Part of a small language model's weights.
Size: 9 layers, width 320, 5 heads of 64, MLP 960 SwiGLU, vocabulary 8192, 17.2M parameters.
Architecture: LayerNorm before each block, rotary positions.
Training: a variant of Muon for these matrices, 809M tokens, 12342 steps.
MLP neurons of a small language model. Each row is named by its layer, matrix (down: output weights) and neuron, and shows model dimensions 112-175. Each number is 128 + 32 x the weight over its row's rms, rounded and kept within 0 to 255. A neuron's up and down rows have the sign that makes its largest values positive.
After each neuron's rows, "fires before" lists the tokens most often just after its 100 highest values on Wikipedia text that the model never trained on. A number after a token or word is its count.

L5.down29 [107 111 128 178 114 141 124 139 154 135 124 161 158 178 128 129 110  96 154  91 149 112 148 115 170 161 136 114 188 209 131 163 139  87 133 160 125 144  77 141 171 160  99   0 114 126  79 169  95 141 143 125 113 159 162  90 149 131 126  80 113 108 147  83]
fires before: "\n" 97

L6.down187 [148 145  48 144 150  67 167 162 135 145 193  89 178  85 135 143 119 106 160 128 141 154 102 157 110 124 133 129  77 117 113 169 163  76 127 102  40  94 126 154 162 174 129  77 126 129 108 156 137 127 177 183 108 148 176 110 150 181  95 178 186 154 172  49]
fires before: "|" 37, "-" 13, "\n" 6

L6.down214 [168 145 151  89  76 171 152 139 116 105 117 114  99 116 104  89 160 108 179 157 158 118 121 126  89 135  84  93 187 154 123 127  88 112  99  73 105 121 132 187  68 124 101 105 135 131  92 135  93 136 115 196  95 109 154  88 105 111 177 165  94 129  74  85]
fires before: "\n" 42, "|" 12, " " 7, "\\" 4, "2" 4

L6.down697 [137  59 139 106 131 148  99 149 127 158 144 152 120 172 133 104 171 115 121 197 174 130 156 146 106 159 130  73 137 134 141 126  97 164  94 143 134  94 150 149 107  47  95  75 147  75  75 127 141 149 138 165 157  69 191  72 148 108 161  91 107 118 154 159]
fires before: " |" 23, "," 13, " and" 9, "." 6, " City" 5

L6.down241 [136 215 109 173 140  79 145 120 143 172  76 155 124 124 189 123  82 151 113 109 121  98 121 168 139 167 119 178  92  58 127 169 175 203 129 131  90 154 117 111 111 173 111  16 146  93  89 148 124  80 124  70 157 142 142 104 180 124 111 170  62 142 146 117]
fires before: "0" 23, "1" 21, "2" 20, "8" 4, "," 4

L6.down54 [135  77 139 169  68 116 114 125 128  89  96 116 104 151 109 152 107 158 126  94 102 120 145  89 123 107 130  96  89 107 119 154 109 124  99  74 169 143 106  45  76 124 102  90 157 138 123 108 137 116 117 128 160 115 129 117 131 113 154 106 133 150 127 196]
fires before: " |" 43, "%" 12, "2" 4, "\n" 4

L5.down428 [165 162 158 101 135 140  97 169 174 131 126  50 122 123  93 152 122 105  96 148 154 155 142 138 145 115 119 131 122 157 119 154  97 133 133 102  86 112 146 149 194 102 152  79 129  83  91 175 180  87  91 192 125 124 121 155 146 160  64 135 162 104  97  13]
fires before: "\n" 93, "-" 4

L6.down801 [ 59 140 122 114 110 181  79 102 113 143 161  98 136 126 118 128  87 114  31 172 144 143 147  52 178 107 146 127 143 122 124 126 164 129 136 134 192 127 115 107 130 133 126 172  95 146  89  97 103 124 143 119 109 117 155 169  92 123  88  98 117 113 128 125]
fires before: "." 61

L6.down837 [ 65 106  56 163  98  56 158 106 117 105  84 132 140  91  63  96  80 127 120 144 110 149 112  37 172 143 123 115 171 105 173 182 120 146 105 140 110 135 132 136 142  62 170 206 151  74  94 117 117 122 109  80 164 102 129 118 195 141 173 108  98  93 121 133]
fires before: "0" 74, "1" 9, "2" 6

L6.down879 [190 136 159  81 147 105 124 102  80 106  53 141 146 167 136 127  81 129 106 160 107 178 144 190 153 135 149 133 175 160 161 184 153 154 137 122 119 135 170  78 130  84 103 184 150 134 102 136 124  76 128 107 108 162  97  94 130 129 125  78  58 165 107 148]
fires before: "." 73, "C" 5, "-" 4

L6.down689 [ 92 201 161 165  83  93  77 142 129 184 134 148 119 154 176 126 131 122 144 199 133  62  94  80 108 141 124 114 139 100 209 168 134 173 127 114 132  97 145  94 136 179 133 107 191 124 110 124 153 128 147 131  92 133 161 168 154  93 125  75 111 151 113  72]
fires before: " " 43, " the" 27, "1" 5, " century" 4

L5.down861 [107  99 129 129 110 140 122 115 151 135 162 150 142 139 156 191  91 107 164 153 162  81 127 107 183 101 146 107 110 109 133 186 154 170 139  68 147 144  93 111 104 155 188 146 140 151 122 148 196 108 148 129 119 126 119 173  52 113 106 161  57 111 129 164]
fires before: " |" 59, "." 35

L6.down895 [ 79 161 100 150 171 142  93 116 110  96 181 134 189 169 105  98 103 150 126 107  98 148 124 130 136 122 201 166 161 130 213 105 102 137  87 129 147  67 104  72 101 140  88  73  82 117  88  94 139 146 135  94 139 141 162 123 208 138 166  94 124 145 184 137]
fires before: " |" 38, ")" 13, "." 5, ":" 4, "\n" 4

L6.down737 [185  76 167 143 119 101 118 123 101  67 175   2  88 132  95  68 120 104 164 161 115 116 106  88 132  97 167 159 118  94 200 114 135  90  99 145 145  93 157 183 191  87 180 118 142 118 130 110 131 130 107 129 112 205 146 140 156 105 107 100 195 133 124 123]
fires before: "|" 59, "\n" 19

L6.down118 [128  57 148 126 142 103  96 149 128 106 120 152 168 149 109 102 164 134 155  99 103 122 113 224 100 129 171 132 148 113 107 119 152 129 109 102 160  91 158 167 148  69 156  90 149 169 138  97 109 131 109 161  94 114 110 127 172 124 134 103 172 145 105 156]
fires before: " a" 36, " an" 16, " the" 7, " " 4

L6.down586 [142 138 142 134  94 167 143 111 162 115  94 161 177 171 159 103 191 180 157 145 116 135  85 212 188 115 197 143 133  74 142 113 101 130 142 169 143 129 106 102 121 109 121 113 143 148 128 109 127  92 158 150  97 143 150  89 128 137 132 150 151  82  88 145]
fires before: "0" 20, "1" 15, "2" 14, "3" 10, "6" 7, "5" 6

L6.down288 [161 182 120  95 104 163 130  73 105 108 113 159 134 154  89 132 136 176 204 103 106 169 138 158 152 112 149  78 107 120  94 119 163  79 162 177 126 112 148 101 192 119 147 130 135 112 172 126 121 153 205 143  54 141 111 104 138 152 137 160 122 132 201 166]
fires before: " " 66, "1" 5

L5.down288 [ 70 176 107  93  72 117 133 142  44 141 157  71 185 108  66 150 144 187 116 125  72  95 113 118  78 143 114 118 195 174 147 109 138 161 117 140 103  93 118  95 125 127 147  50 150 100 129 140 149 151 130 146  94 171 169 146 101 199  46 135  93 121 158  85]
fires before: " " 46, "ing" 4, "\n" 4

L6.down324 [156 133  77 140 136 180 130 166 136 119 159 135 161  91 110  84 110 127  97 153 145 111 167 155 104 139 168  78 106  83 117 138 127 152 122 144  83 101 185 108 115 117 166 127 110 113 111 110 181 141 159 121 115 148 117  85 144 171 195  95 115  64 114 126]
fires before: " " 76

L5.down477 [ 69 116 179 139 164 123 122  99 130 110 125 171 145 151  94 168 133 156  96 186 148 143 124 119 133 116 106 102  72  93 143 134 121  89 135 117  81 179 155  89 112  84  69  24 196 142 128 119 160 110  92 132 156 132 170 163 149 154 163  88 104 166 124  81]
fires before: "\n" 98

L5.down688 [123 190 145 171 129  46 116 149 166 139  39 126  94 103  98 128  88 124 144 134  66 131  79 129 121 118 134 149 210 101 140 139 118 118 125 114 146 156 133 120  90 101 153  62 188 137 168 113 134 123 101 152  95 151 159 157 126 155 187 107 143 128 151 178]
fires before: "2" 48, "1" 29, "0" 14, "9" 4

L5.down752 [142  77 139 190 117 142 146 131  89  95  95  71 147 165  74 111 102 129 160  58 108 133 173  86  90 111  80 121  90 115 129  70 139 100 158 151 124  81 157 123 206 141  84  65  97 123 128 106 136 109 124 130 100 140 174 106 114 128  79 119 189 150  92 125]
fires before: "\n" 74, ":" 12

L6.down803 [164 136 166 149 165  87 156 110 187 101 154 140 105  87 178  94  88 162  88 138 143  75 119 169 132 181 165 116 122 199 154 115 122  75 151 117 115 118 136 140 163 109 176 202 159 101 111 132 142 111  86  90 128 109  64 102  94 140 118 126 127 208 110 113]
fires before: "\n" 68, " " 6

L6.down390 [161 155 101 145 145 122 104  98 100  97 108 186  92 156 118 165  61 164  91 122 159  90 175  98 184  75 121 110 117  72 131 143 118 144 123 125 138 118 147 118 153 167 175 123 126  64 176 128 144 175 155 143 161  85 157 113 203 126 103 149  84  98 135 144]
fires before: "." 18, "," 14, " and" 10, " " 6, " where" 5, " when" 4

L6.down880 [128 158 167 182  78 102 198  95 164  70  93 125  74 127  42 119 146 131 132 193 119 107 108 135 158 146 138 112 116  94 161 118  76 113 127  98 132 119 129  96  88 121 120 109 118  90 130 171 143 130 113  62 144 110  92 120 191 166 150 181 116 140  67 156]
fires before: " " 42, " of" 10, "." 8, "s" 5

L6.down256 [109 163 143 132 136 141 140 132 106 105 100 147 130 124  95  85 129 137 143 186 131 123 141  59 123 130 123 168 127 144 203 212 171 171 144 118  98  69 109 189  76  74 112 112 144 116 117 127 163 121 146 118 146 127 131 131 180 111 130 105 138  87 118 103]
fires before: "-" 45, "\n" 15, "|" 13, "2" 8

L5.down914 [100 146 120 132  91 114 128 137 125 150 112 104 162 156  80  63 110  96  96 177 141 175  95 126 121 136 106 129 155  87 114 146 123 137  91 180 124 146 100 125 124 188 116 131 131 120  91 141 108 169 218 104 142 173 102 120 111 142 103 111 142 207 113  86]
fires before: "0" 28, " " 18, "4" 14, "1" 10, "3" 9, "5" 6

L5.down912 [130  80  97 135 150  54 124 180 136 166 134 110 144  31 191 172 145 146 131  94 168 165 194 144  77 192 139  93 123 120  92 114 109 117 167 134 111 170 151  66 176 110 179 119 176 103 160 107 158 139 110  90 151 140 134  87 125 140 170 121 129 126 135 168]
fires before: " |" 23, "." 16, ")" 7, "2" 5, "6" 5, "5" 4

L5.down171 [110 113 137 108 150 110  75 133 147 147  95  56 157 140 149  93 127  78 117 109 124 126 152 217 123 127 146 149 176 134 134  83 127 148 135 180 146 111 145 174 112 128 184 113 160 105 133 199 143 133 108 104 113  81  94 136 109 147 181 130 118 127  70 170]
fires before: " " 52, "\n" 9, " the" 5, "-" 5, "1" 4

L5.down483 [101 118 163 155 126  84 140 108  99  68 124  95 121 117 132  77 165 151 183 130 121 162 118 149 125 148 114  81 130 120 153 135  86 130 108  98 130 127 150 107 165 141 146  34 106 165 158 160 165 156 164 171 127 107  91 129 171 146 143 150 166 123 135 101]
fires before: "\n" 39, "0" 32, "1" 15, "2" 14

L5.down631 [ 71 122 115 144 145 137 159  91  98 135 141 145 119 114 155 116 129 168 133 130 155 145 170 190 147 139 109  58  79 131 119 148 102  98 146 123 122  90 161  86 161 147 148  78 143 158 179 142 100 135 165 131 129 201 209  85 116  87 123  79 144 107 143 152]
fires before: "\n" 47, " The" 7, " He" 6, " In" 4

L5.down247 [157 143 154 142 125 163 155 137 114 100  79 164 127 125 134 121 111 180 144 100 142  64 125 108 140 148 141 175  99 164 141  69 112 146  93 105 136 148 111 136 131 127  87  98  85  84  71 204 122 100 138 140 123 151 126 132 127 151  70  70  90 181  63  97]
fires before: "\n" 81, "-" 9

L6.down442 [119 111 132  83 115 136 120  92 158 167 102 161 131 130 146 117 147 143 105 126 133  88 147  99 122 201  80  82 103  83 136 133 102 185  82 145 155 127 113 155 123 143 135 111 103 158  94 124 137 139 100 175 131 179 171 121 204 138 200  98  87 125  65 130]
fires before: " |" 36, "." 12, ";" 9, "0" 7, "---|---|---|---|" 4

L5.down741 [ 93 125 115 134  79 131  79 155 147 125 112 120 143 152 137 135 174 127 122 158 127 226 138 118 161 118 125  98 110 133  98 160 142  76 113 114 192 149 113 143 164 167 110   0 132 152 155 183 164 162 135 163 120 111 131 154 146 136 132 134 163 142 103 105]
fires before: "\n" 100

L6.down257 [121 208 122 109 133 146 143 113 103 156 160 156 111 180 124 133 222 108 134 136 108 134 170 121 126 122 103  98  70 142 111 138  86 128 116 140 143  68 158 130  80 160  53 106 102 144 146 106 158  98 107 178 163 144  75 149 116 152 137 106 161 135 164 138]
fires before: "ed" 28, "s" 17, "ing" 12, "co" 8, "er" 7, "e" 5

L5.down261 [124 138 113  84 182  84 124 164 132 140 103 161 147  91 135 198 103 130 180 138 111 110 102 133 140 127 107 102 126 155 127  94 117 163  87 112 143 105  99 168 155 116 144 129 173 131 169 141 160  87 126 126 150 122 100 123 158  84 138 145  98 125 157 199]
fires before: "|" 72, " |" 10, "\n" 7

L6.down540 [169 116 170 147 167 118 101 167 132  75 107 138 187 143 123 145 124 121 138 146 106 131 167 118 111  97 103  75 151 153 105 172 108 136 144 102 140  88 144  94 138  95 148  16  99 167 110 107  93 160  82 101 128 116 136 145 104 187  94 128 189 151 126 116]
fires before: "-" 35, "\n" 20, "|" 16, ":" 4

L5.down69 [ 94 160 130 117  92 137 119 156 113 107 144 150 125  90 163  94  98 130 110 157 172 148 143 143 104 155 103 139 194 136 172 140 122 112 104 153  69 110 139  73  87 110 160  68 130 117 133 169 124 146 113  90 130 173 165 124 125 152 161 122 159 113 147  80]
fires before: " " 40, " the" 12, " addition" 5

L6.down654 [181 118 136  88 136 114 136 117 110 111 131 123 114 169 152 140 107 166 135 132 110 155 187 128 120 155 114 108 118 128 144  83 141 125 132 128 136 100 189 158 108 119  63  84  61 153 115  96 166  99  80 192 128  97 138 128 182 167 124 118 133 152 107 128]
fires before: " of" 69, "s" 8

L5.down172 [140 127 114  48  97 129 159 130  87  94 137  48 166  75 152 142 126  94  96 145  97 133 147  97 148 115 145 106  46  96 115 181  80 151  84 113 114 125 125 120 154 145  45 123  97 129 145 150 122 107 160 154 120 154 145 149 119 144 139 123 104 143 135 118]
fires before: "\n" 42, " " 6, " a" 5, " well" 4

L6.down713 [178  86 140 143 117 110 148 122 185  83 161 133 155 126 140 151  81 120 120 149  90  68 122 150 123 127 122 129 123 120 172  94  93 185 149 116 162 141 101 123 124 119 103 111 160 171 128 112  95  56 122 103  99 162  74 123  96 156 120 107 157 123 103 198]
fires before: "-" 42, "\n" 22, " |" 14

L6.down347 [ 88  74 169 125 104 136 124 127 124 169 157 142 124 189 111 173 158 136  92 164 133 102 182 128 154  69 129 150 146 124 149  61 173  85 124 171 116  82 148 168  51 174 128  63 151  96 142 170 171 123  81 156 122 150 121 120 128 106 144 123 128 155 148 110]
fires before: " the" 49, " " 8, " this" 6, " his" 4

L6.down238 [128  82 125 163 125 126 180 169  66 118  63 113 139 104 148 108  90 135 155 151 155 126 161 121 137 130 146 115 130 143 142  83  90 156 162 145  90 105 123 211  66 162 140  75 123  91 175 140 102 205 119 114 113  97  98 146 148 138 168  96  48 136 136 200]
fires before: " |" 74, ")" 16, " " 8

L6.down26 [116 207  92 124 124 147  62 107 143 130 122  82 143 110 121 135 116 118 134  43 149  84 157  58  93 148 133  88  92 139 151 163 104  82 154 148 178 172 131 139 101 103 129 116 100 177 149 115 105 194 116 153 164 205  69  75 167 101 100  90  59 167 123 152]
fires before: "." 38, " |" 15, ")" 14, "–" 12, "′" 7, "″" 5

L6.down889 [134 160 178 106 121 136 157 113 164 125 111 127 102 139 164 135 150  65 130 160 147 131  73 154 178  97 158 137 145 138 151 100 127 137 109 130 184 116 153 149  85 111  79 143 175 129 102 140 119 170  98 129 125 103 115 139 144 140 101  82 105 127 127  89]
fires before: "," 27, " the" 11, " she" 7, " " 5, " he" 5

L5.down618 [125  66 149 146  78 128  96 149 118 128 129 125 133  79  44 164 186 170 133 127 111 153 106 104 129  34  53 144 119  40 184 101 148  66 179 127 130 140 145 152 110 104 101 106 142 160  98 112  97 128  98  77 157 153 155 145 126 124 188 135  55 171 115 103]
fires before: "\n" 57, " the" 8, "===" 6, "==" 4

L6.down815 [132 159 125  79 148  91 102 116 133 158 178 139 113 115 124 156 145 164 150 189  84  85 186  78  84 187 162  79 140 139  94 177 130  58 178 177 106  87 168  82 147 124 118  95 106 139 138 194 125 112 100 132 132 156  93 123 129 113 122 115 183 174 119 125]
fires before: "0" 26, "4" 17, "3" 16, "5" 14, "1" 11, "2" 6

L6.down751 [105 149 110 171 111 137 185 127 137 186 120 113  91  86  82 109  85  97 151 154 152  96 192 175 116 125 130 130 114 128 146 102 152  63 126 167 121 116 109 125  87 123  67  90 101 116 158 177 166 120 112 172 128 151  75 194 161 141 110 185 121  77  82 143]
fires before: "-" 38, "\n" 24, " " 8, "2" 4

L6.down191 [168 138 118  86 101 170 165 166 133 117 124 120 108 101 146 122  95  76 118 101 119 109 107 144 132 143 125 128 138 183  55 149 176  57 156 106 170 176 117 120  82 145 116  21 127 158  79 154 169  79 102 132 100 131 146 119 164 126 168 158 143 114  65 177]
fires before: "-" 79, "\n" 14, " " 6

L6.down887 [114 151 162 163 113 101 172 172 145 126 129 157 108 156  92  55 130 125 147 113 152 139 163 151 137 170  41 115  98 117 162 105 109 168 138 124 180 133 120 156 122 184 160 140 124  71  84 138 160  83 208 145 115 140  85 109  96 173 127 139 111 120 128  91]
fires before: "4" 21, "0" 20, "3" 18, "5" 14, "1" 12, "2" 4

L5.down748 [126 119 117 164 161 112 149 101 144  82 126 125 137 156 125 146  92 112 110 144 207 141 140 116 152 111 149 178 108 138 134  93 151  85 181 123  99  84 166 144 112  59 135  40 156 137 136 117 115  85 169  72  92 131 106  84 188  89 176 123 142 137 114 113]
fires before: "\n" 25, "-" 13, "|" 7, "===" 6, "The" 5, " the" 5

L5.down779 [132 151 146 184  73 128 130 113 139 158 115 129 111 102 137 142 131  79 107 123 163 120 108 170 127  47 180 118 133 184 150 102 142  91 155 191 128 194 114 102 168 148  82 137 127 102 146  85 162  88 153 130  99 172 188 142 126 139 133 103 141 127 125 163]
fires before: " |" 27, ":" 16, "2" 11, "1" 6, " " 4

L5.down585 [123 143  96 142  98 106 116 127 109 128 119 134 119 124 153 170 126 166 169 165 146 106 151 134 124 102 168 113 144  77 107 142 181 113 123 123 154 119 111  29  71 118 175 109  93 107 177  69 124 196 136 108 105 114 161 162 132  98 140 199 146 146  98 138]
fires before: " " 51, "." 9, " |" 6

L6.down56 [119 111  99 122 123 111 181 136 117 104  82 108 111 106 138 103 121 200 211  87 190 136 131 185 182 177 152 107 160 104 128  95  80 131 158 100 158 126  90 111 186 134  69 149 183 128 192  59 118 126 106 165 168 143  92 121 125 150 105 131 185 120 115  69]
fires before: "1" 60, "9" 11, "7" 7, "6" 6, "8" 6, "5" 5

L6.down317 [ 95 129  98 164 136 169 101 111 176 162 156 127  46 140 168 173   2 110 140 114 161  57 103 142 103 112 169 171 126 129 149 154 172 148 162 103 111  98 121 139 127 160 114 184  66 134 103 158 131  83 151 137 171 142 119 173 175 143 147  68  64 136 111 125]
fires before: " |" 34, "." 31, "8" 8, "7" 6

L5.down526 [163 109 124 113 118 152  82 158 130 121 109 158 155  86 134  92 130 137 102 124 153 108 144 115  95 120 109 136 144 158 122 108 147  35  86 130 160 136 103  98 132  93 101  41 126 142 170 182 185 171  75 128 139 152 153 158  89 155 102 133 119 137  94  53]
fires before: "\n" 95

L5.down177 [139 143 104 127 187 170 142 147 164  98 121 120 104 158 132 193 132 122 112 118 177  79  65 185 100 109 145 125 132 108 150 179 152 145 132 129 185 146 131  99 119 146 140 137 168  53  85  88 102 136 106 158 222 124 129 117 146  97 110  94 192 114 140  75]
fires before: "1" 18, "2" 16, "ia" 10, "3" 10, "4" 7

L5.down0 [185 132 153 159 127 172 118 185 129  64 125  86 186 114 169 120 188 119 131 134 116 105 119 138 124 150 100 173 172 110 102  83 130 133 137  73 142 118 175 141 150  76  67  94 109 111 169 145 110 154 116 152 149 169 151 189 165 165 148 166 102 208  84 117]
fires before: "\n" 91, "-" 7

L5.down63 [159 153 154 159 181 106 166 176 130 106 115 128  95 209  84 116 161  92 158 140 168 129 114 128 153 150 112 104 121 156  97 134  76 122 113 147 141 138 156 135 127 100  99  46 157 159  75 153 107  83 144 172 128 112 126  62 116 135 145 124  78 109 114 132]
fires before: "\n" 100

L6.down305 [115  98 123 109 104 112 148 178 122 111 112 103 183  59  79 134 102 134 111 170 124 133  49 143 108 130 102 130 120  92 102 141 149 163 110 175 127  98 159 156 117 102 140 128  71 201 157 134 162  86 127  88  70 122  78 144 102 147 136 141 121 144 123 178]
fires before: " |" 35, "N" 25, ":" 6, "0" 4, " (" 4

L5.down1 [136 107  75 149  75 182 100 103 198  98 130 123 155  56  99 127 129 239 106 134 149 100 130 140 165 177 145 144 102 148 102 137 162 106 129  64 174  91 141  94 105 114 103 170 109 132 164 139 125 135 102 134 109 126 119 116  86 184  87 156 112 145 120 168]
fires before: " " 37, " of" 10, ":" 6

L6.down857 [ 72 111 125 132 140 150 113  82  42  41 124  88 124 176  75 138 187 125 140 101 109 119 125 102 117 134 169 175 168 124 118 153 117 110 159 125 150 137 137 120 177 149 124 109 168 115 162  83 106 129 142 139 171 135 104 141  84 104 101 136 171 118 124 169]
fires before: "2" 58, "1" 6

L6.down173 [120  92 132 104 166 146 130 126 148 134 162 133 156  99 106 115 163 103 136 144 171 135 151 113 144 116 110 110 128 117 132 135 156 113 172 145 158  78 128 162 103 107 145 167 193 124 134 122  82  98 118 110 143 149 165 125  93 141  83 171 137 159 196 114]
fires before: "5" 23, "6" 13, "1" 12, "8" 10, "7" 7, "9" 5

L5.down820 [172 116 111  86 186  80 150 203 126 164  62 138 127 150  88 100  94 138 172 147  73 130 130 132 150 202 120 116 110 121 148 138 172  60 168 161 198 152 109 107 126  98 153  67 132 154  92 110 118  89 112  76 174 141 102 114  78 155 171 168 135 124 151 191]
fires before: " |" 25, "1" 14, "0" 9, "3" 7, "4" 6

L6.down44 [167 148 173 117 138  65 124 123  77 103 116 137  80 166  98 141 165 131 123 145 158  86 189 165  80 143 162 125 119 138 169  80 140  75  87 154 143  94 188 111  67 127 126 100 131 145 124  94 163 125 109 201 131 127  92 108  84  93 129 166  80 126 130 111]
fires before: "8" 28, "\n" 22, "9" 19, "1" 9

L5.down739 [153 146 119 157 104 130 142 150 110  89 178 148 178 131 123 130 116 118  91 118 110  72 116 103 189 169 151 158 123 126 110 106 130 177 201  85  85 131 226  82 138 199 129 116  91 162 114 108 102 133 124 102 120 107 140 227 114 187 113 117 129 207 111 132]
fires before: " " 48, "\n" 10, ")" 5

L6.down954 [192 155  89 144 174  91 107 170 110 131 138 164 118 151 161  79 136  78 119 164 133 127 156 178 137 114 108 202 170 124 105 110  79  74 161 113 103 177 117  59 140 159 135 113 138 114 194 147 116 166 155 169 110 131 162 115 163 133 157 134 180 108 128 115]
fires before: "1" 22, "2" 16, "born" 7, "port" 4, "al" 4

L6.down604 [ 94 182 129 124 126 174  99 102  63 164 173 114 161  92 162 139 136 105  91 137  87  88 130 150 173 110 142 115 118  92 108 122 104   7 161 106 177  97 122 107  98 164 107  51 152 114 173 108 184 128 174 184 107 151  85 123 172 146 136 129 202 130 167 140]
fires before: "9" 65, "6" 5

L6.down659 [202 146 112 121 147 167  85 132 176 130 169 112 155 196 134 131  85 154 111 115  80 132 142 139 108 113 153 131 116 105  20  76 153 114 205 152 147 160 127  52 138  81 144 108 101  92 144 123 199 140 126 127  81 151 115 137 135 150 143 142 150 138 180 126]
fires before: " |" 67, "9" 8

L5.down454 [ 76 112 120 124  81 156  68 116 118 105 117 179 129 147 164 163 152 156 172 139 136 111 120 126 131 131 109  98 149  66 150 123 118  89 154 171 178 118 134 162  61  87 167 100 120  87 143 161 146 177  86 155  87 129 120 149  82 134 129 128 149 199 184 113]
fires before: "\n" 91, " " 6

L6.down279 [131 171 175 123 152 148  97 201 182 124 165 136 138 184  99 114 111  93 125 136 153  97  78 133 139 146  80 152 109 122 185 181 102 148 122  86  74 110  61 125 128 152 135 150 144 100  81 103 149 109 148 114  89 115 131  88 152 155 202 167 174 107  94 159]
fires before: " |" 46, "." 4, "|" 4

L5.down823 [129  60 127 143 121 104  94  67 159  93 146 152 113 131 136  71 119 188  81 162 143 154 120 114 113 137 135  90  81 134 134 177 123 119 155 105 127 132 139 101 101 189 110 160 125 156 148 109 137 138 159 121 139 151 173 119  90 160 141 139 120 129 176  91]
fires before: "8" 25, "7" 24, "9" 20, "6" 13

L5.down104 [145 107  77 124  68 166 127 160 136 131 123 157 145 145 119 122 103 175  97 121 176 164 143 135 158 128 151 135 130 116 196 139  45  60 152 100  99  74 120 152 146  94 112 112 112  66  89  93 162 142  91 138 129 148 179 135 152 160  54 161 119 160 111  79]
fires before: " " 51, "s" 7, " of" 5, " II" 4

L5.down586 [149 108 166 217 195 134  99 152 181  99 142  76  92 137 128 142 131 101  93 116 166  94  96  61 152 127 130 141  86 130 102 192 169 122 130  80 134 152 143  76 155  96 105 156 111 150 119 158 217  76 129 134 114 140  97 161 112 123 110 164  77 133 142  43]
fires before: "\n" 38, "-" 11, " /" 5, "Incumbent" 4, "===" 4

L5.down322 [188 136 117 123  89 115 125 106 128 142 127 167 118 134 121 158 186 156 126 153 103  96 159 143  64  75 136 103 171 147 102 180  63  59 111 132 183 146 112 147 118 120 118 106 131 183  95 126 171 140 110 118 110 134 111  56 173 164 106 149 125  78  89  79]
fires before: "9" 34, "8" 25, "7" 8

L6.down908 [139 157 193 149 110 111 122 146 101  93 125 140  63 147 106  88 155 134 135 121 146 144  78 117 170 139 137  84 117  95 110 127 126 142 129 153 124 140 125 148 132 106  85  15 143 162  96 128 149 176 107 132 173 109 115 106  46 186 133 121 118 164 132  89]
fires before: "\n" 35, " In" 12, " The" 7, " He" 7

L5.down329 [123 149 104 127 162  87 162 130 140  97 119 122 143 148 139 138 150 135 131 101 223 214 137 124  81 129 127 133 104 116 114 167 114 181 165  76  87 114  80 122 120 118 149  23 157  90 173  97 139 146 102 102 146 112 106 130 132 131 124 136 153 167 165  92]
fires before: "\n" 76

L5.down215 [ 90 141 143 139 186 115 126 147  91 125 109 112 172 153 168 143 160 133 131 150  78 169 174 105  96 134 114 120 107 109 142 167 123 175 122  96 171 101 135 146 161 136  93  69 125 163 182 164  97 100 104 181 164 168 106  97 197 115  56  98 113  99 141  94]
fires before: "\n" 95

L6.down563 [113  78 136  98 116  88 117 151 143 189 182  86 119 174  87  94 156 127 134 110 133  57 138   0  82 116  93 116 122 141 153  91 137  84 172 158 150  95 145 102 106 125 136  78  96 147  84  72 142 101  84  88 172 137 138 153 164 164 128 170 136  92 145 152]
fires before: "0" 14, "9" 14, "8" 14, "4" 12, "1" 9, "6" 9

L5.down606 [121 112 128 105  79  96  96 114 179 104 171  86 112  60 147 148 159 144 123  58  73 168 127 162 166 162 113 153 122 227 133 142  95 136 129 175 111 122 128 184 175 169 127  90 109  75 156 111  80 115 113 158 161 129 153 124 147 163  92 138 160 129 133 107]
fires before: "\n" 97